Weights of a small GPT-style language model, trained from scratch on English Wikipedia.
Size: 4 heads of 128, MLP 704 SwiGLU, vocabulary 5628, 15.9M parameters.
Architecture: RMSNorm after each block, learned positions, no biases in attention or MLP, untied embeddings, normalized queries and keys.
Training: a variant of Adam for these matrices, 741M tokens, 5653 steps.
MLP neurons of a small language model. Each row is named by its layer, matrix (gate and up: input weights; down: output weights) and neuron, and shows model dimensions 0-127. Each number is 128 + 32 x the weight over its row's rms, rounded and kept within 0 to 255. Numbers have three digits each. A neuron's up and down rows have the sign that makes its largest values positive.
Before each neuron's rows, "raises" lists the tokens whose logits its output raises most directly, leaving later layers aside.

raises: "oman", "ork", "alls", "ord", "alk"
L8.gate25:105084162151103151088231161123083090088120083129128108156156116139142132178142173108112082152167171190125148097156140178107163176136091112097114132101171176127186136112110140107144114115127082078179115204086124075119117109117115111142112097164123155142151148087125100155146124099125165109109125126150172178118105068168067117083107053094140100105195164145159153117111150111095175159122
L8.up25:158100178178171125142141138171129067153111114125041160166177140164124137118134106129109118106114076139117160076107149126122076171111102109092112085108100157085156157159093112139118105177150091123159112135111088134121083137148118150099170125133141174103092127131133115107162143118118102113055096197154122170113178094156065139161038117135124141167092151121112142108154131102112107162128
L8.down25:135096196125031135121176190125062147148141143219103128129154104132130127128089136159131132119147122148149103098104139137101087149135147031098126123142141153134175182179153133121102096105117101124131131141118146120119068079075136151140174112124119127151146130130132120202161141090119147113069183117166154124111146062105103114101095103093154129179147138137107132118043136116132092137115

raises: "s)", "s | ", "s, ", "s.", "s "
L8.gate355:163142160115124132141138110129180143148077126145152136061132127109112105099136154121168177097143085082147127118150116083120136080101115119155170218142096120132196140071120114139137151141150198116068140161064144154124115118115082196137102146150112137130106122085195136146137172152023130133125184058134107105136070142096119159113118103105091124117110133138075150107111151135138173099171
L8.up355:160131167132162119140155117161083149139140129131127108107079129149146115149117181132117093161135229087131181085068130158159111099099163111125095123121191079094095106157132076139185124110159135130136107105161129100112160192145136109166160111130113137146099162095175111157124127133165130183100147110150117148066126190142177116123093117069160096148157107158145061125123085182174124107094
L8.down355:108132160096169108133159121133165130134106026115108154114116063113156144090170102068156154134084106099152122144151101114138094078136073193074195103126107122160193093094116173130157132193118139157108129164158163188191101125168111104058120206102149161123076151101152108110114130112110160075101124108141124150153107095113153137118131089143136128113096103160119187115094130069119112106153

raises: " of V", " of N", " of The", " of S", " of M"
L5.gate185:175142097156111072164078171182133147092087108168120118061141124150118084132133104123070141141120142119086100104118098149168104068147112091127130112053118126153083138119077151104167140170093123139102188164083115131125155198128160104119126168126056182170117179115093176101128093114121133125133116121210069171114154068133146087108085149106173133168105151098131145176156165132168130115093
L5.up185:120157061094125084102129127119139192152132124110103107094114084168124121137132151129170141049089121083140127170137118163141096073160109143153162059087139142157112153160076089104124099140119135126072116168124112109148121135144116116186174086106143135146152182114108195079133156157073093158178154053165099144136140080119149127148166119134089098165170179085133093122201153150144103135123
L5.down185:136104117139121069086139101142112126163092116162162098114146139154111063095099127128173110120156110191175148131193079101181141087147148138095079140146193180078142123127166135192105081154127121154074128166187073107135147124148174176140106108127142110157172085093146114121153106161160157189095125078135089081161114029121172115135135079113097155168152108177093178157066104145095137144103

raises: "que", "gy", "g", "ule", "qu"
L8.gate474:123112158194108153124051107123108154159059080120143177108093194111153108088138120116122139181119143089162186131123082139136155112121161166105110163145108121173117126145109113145128163160139136121189163128127118141090088092131111201137128121137119151147109162134114099198141125116108073135170165159122151123095164169100129158120154096142076101112212102151089164081134116131141105141112
L8.up474:137141117166105144145141112096104161098148128121113133114080123158109097103112127134128103146139119119077186099080162082114153199148188152130114110108055095201105145175089094082158105137110145110108127064164146131136136134097123147112027114101155117127175095120124162129156088147136141100068120135107109172110139088096122125105088097092115140089174137195112079106170211209071139160046
L8.down474:159080123111113080161157162118152098145108106127105145118187107130068128087122133181131138151104091170077092097128153148167154173146174175156160121128091107085128111164137132125131097173093092144108182111125179162113184098157129147149112112109133116187164133166147072070125096146129134124141177102099110151117128081144144164117171111160144108169086086108061050133120118120149131163075

raises: "t", "ge", "est", "ce", "ward"
L8.gate316:122122111125047119141081160113166149140082118095086129117138207102112090119198157118103107156129126138168076110142137108135137127135118130120105111080117117085108139067140074141095175141157132140105135103122082073146056061140115110121082057162108136132099167139102094120143087157105075076116107192154114149135180094122084129115117104136116094156155135119121152099173149094160134148128
L8.up316:116129109090160121095158088156126167137110133182113091091097187127167145121093123139151116133182179119159129105131145129136129066125107051140123113177175105102167052107150119115061144084180112165128142132111128142112170140106148107150118136117107090132137083171138171095141184173165213112145149134135140145148080157104132100170175155139068140075130164094106139124135157178082127112065
L8.down316:119069099138089085148112073142185173114145152172116101151072178098110150101163144141162125162147102152058022106184096091088133148123097142173129167177134137090148158136088214134080151080201134116128148129107120097108136152106075135132092132113149178126087135156112147106148144128147103111174131147130140183065156098057121140122118121177125123173115102141118188097146138087113121129154

raises: "i.", "i ", "\n\n", "f.", "i,"
L5.gate383:156112141152071120129083122080143078152087102076095159155146169087169130123167081117135222119125086130106102093087184110095049109186137180081077160110089143109148132119099147114108145090076067170179140144079112078082149191137148153107096137107124109135197110093082132141109123102138134166145150119084120081137143153108144111127148110130115187153081138111087098118099157096159113149126
L5.up383:168099096181139129158125136086137102151161106124116105181140128109117162094149143124152112145165149086103171140171162141159113148193101175123119123107142064141096117091150190117135105135072148119149129140150123102105158068100158063152126159178112075134102154082128120140136155109092116148121092135175099057138123139143117142105187083137167143137202123149141096123078091033124099081136
L5.down383:187179198123102141139107176118135124146150156139163073128092044152124117116172077128132108150091039115096143076124096090152154163161160145106128092161163062143104159148138140142061150104127169153143118116139151141166190149126101167093127139133140112137163090155094089132147135113117197084134187125169145110208139124142107089112067104164135084170161118090125119130177070151168166084087

raises: "et.", "er.", "en.", "t.", "in."
L4.gate208:135057109120099188124139140117076107117061115140136101139152145087151087123141191113108138119064160155124146081133122166095101167081116147126112135107129116188111127132170065146129117160069142143088189144116158047156177127148117158140075105191139139139107040093117138102080153104148125162094146160077116132156101062151129201098178113074079166136103196149097154158136108124154161117124
L4.up208:118064091139149179125112148107101100115120129164108114152087120136140056116112196131147071079143133171089184129108130137083078185076112103152116123163157130188110139156191100108118144079101108148064158131116163084165146162081136121106117080161084104120105112112140094082104156138151124160112157145078124100183098100086162127139188107114083160128141149169096111143147174166148113145144
L4.down208:188166063158133140066080128104172083145130138167077119117113111123104138105139170141113128146095113146091138127115152083105145164108138184144125098116115090088125097128154155183134117125161103126111153139117178105114152077170121124062125060098130187104128114116129108076120120111096129112155093154210158075134154143155076147137201130096085126158123157049143116097126118127171218106136

raises: ": \"", "):", ": P", ": K", "arliament"
L8.gate408:108116176106088081107110138098180146152154107117157081122114124132149087164080133118169156175161102121156146119120157103113100113139178120114113137119100142099086094114154163129144178126138179142143168157150132080077136046116048183080144067139093152151148154136120089127108139149169081095175114072133190148066136141179117180115111195118119103143112132072129097165100137135126139102128
L8.up408:099099129095131188141101127114221095138066128156139116123167155121112202117143081126114172080206154118164123101141080175136135055158180149148149123130138210105177134133159121124096105135061151096126159073098100162089156126105166165125111119143147117144046099070140162136159145127135146162101114097159163111083070125144126131131146129151112139080118147136108107123184139121117153150132
L8.down408:148135172092151167156161223097160144132128128118065108071137092184153142142188161170187104174143153110143109179162122131154150130123148175171141128137088167163121187162125121139124127092160161115108134106149142198133210088118114055149129102121089166090089086153162100132127122113168080115101058131119164168114178123128080083132124164127074055125082155117104122123125127132111153097155

raises: "able", "ier", "ours", "oard", "ect"
L8.gate419:174140169136143155102165178091116077120019104121084161081053136120154125126150125123104123131149100147144125107182123122099102126135086129100125139100094106129127097124104126140129112177134140103163103155194094127113073149108111158138127057144190194177147132123107124104110142154106096133104140173034163092105118100142051139105165130118066158134125122154142192163136070078139151098192
L8.up419:104111104122142106178174153100119104128122145089074079114138163168129107120136174132063144084111168115049135175137090142139118125113145111097131094126128087122176122148134115129135066116100139157037082193141084172111096181123119162119094153137131168126147113116112081139122102154129089120096116194117112111091123143127149153104092139091137161132119123170060121076127150069117139119150
L8.down419:081104092133154078080122150089098089099173160094182139097098139159123124152087148113107142175176187124070156134117107090171147127128089161131122146152151144116113176071128133164097083108025169087099148132147136067139090138152097104136140135152128146115135122123133089112144153148100063181086129139147131093195127109114073131147131177142064158141111176136138139173082079140116123138157

raises: "ore", "ict", "inn", "uture", "amous"
L8.gate527:063094093148112109154090138106135090121128136125102171145163142122092104117191054109097104063108114100170161068078145102107138125136147113092083154101068183150107133106167015161146103137131108133083155149097143083108065110168127195093089079113080156131144067117165093106179073121062096067176119125106112142114111101106129146047082129024066124103106130163130137115101100117118134125122
L8.up527:187117095155209058158134137155102084149128106132095163131130140114125130049141116125101121169158047130175084074135147101139059100156101130098099137142089175134113155166158135124152107149131113147153103124107104124101128180103147133063168091121179173082147109159134097162135099139128125124130118121197091124079159143139225150148068107114101135148117142134090149130132193053111074160161
L8.down527:076167110119095159101094131084091121109127121182137172147118118081056080133112117203136082128109122043188151104126134160177115101177187111101108137130139145139126125120125067122098141149125108136084134090130109129140077115144190132123099107097116098116112129125133107086157163154106117085125078169141098143112082151101092141046128108094105157126098149166104151067096141114108117115083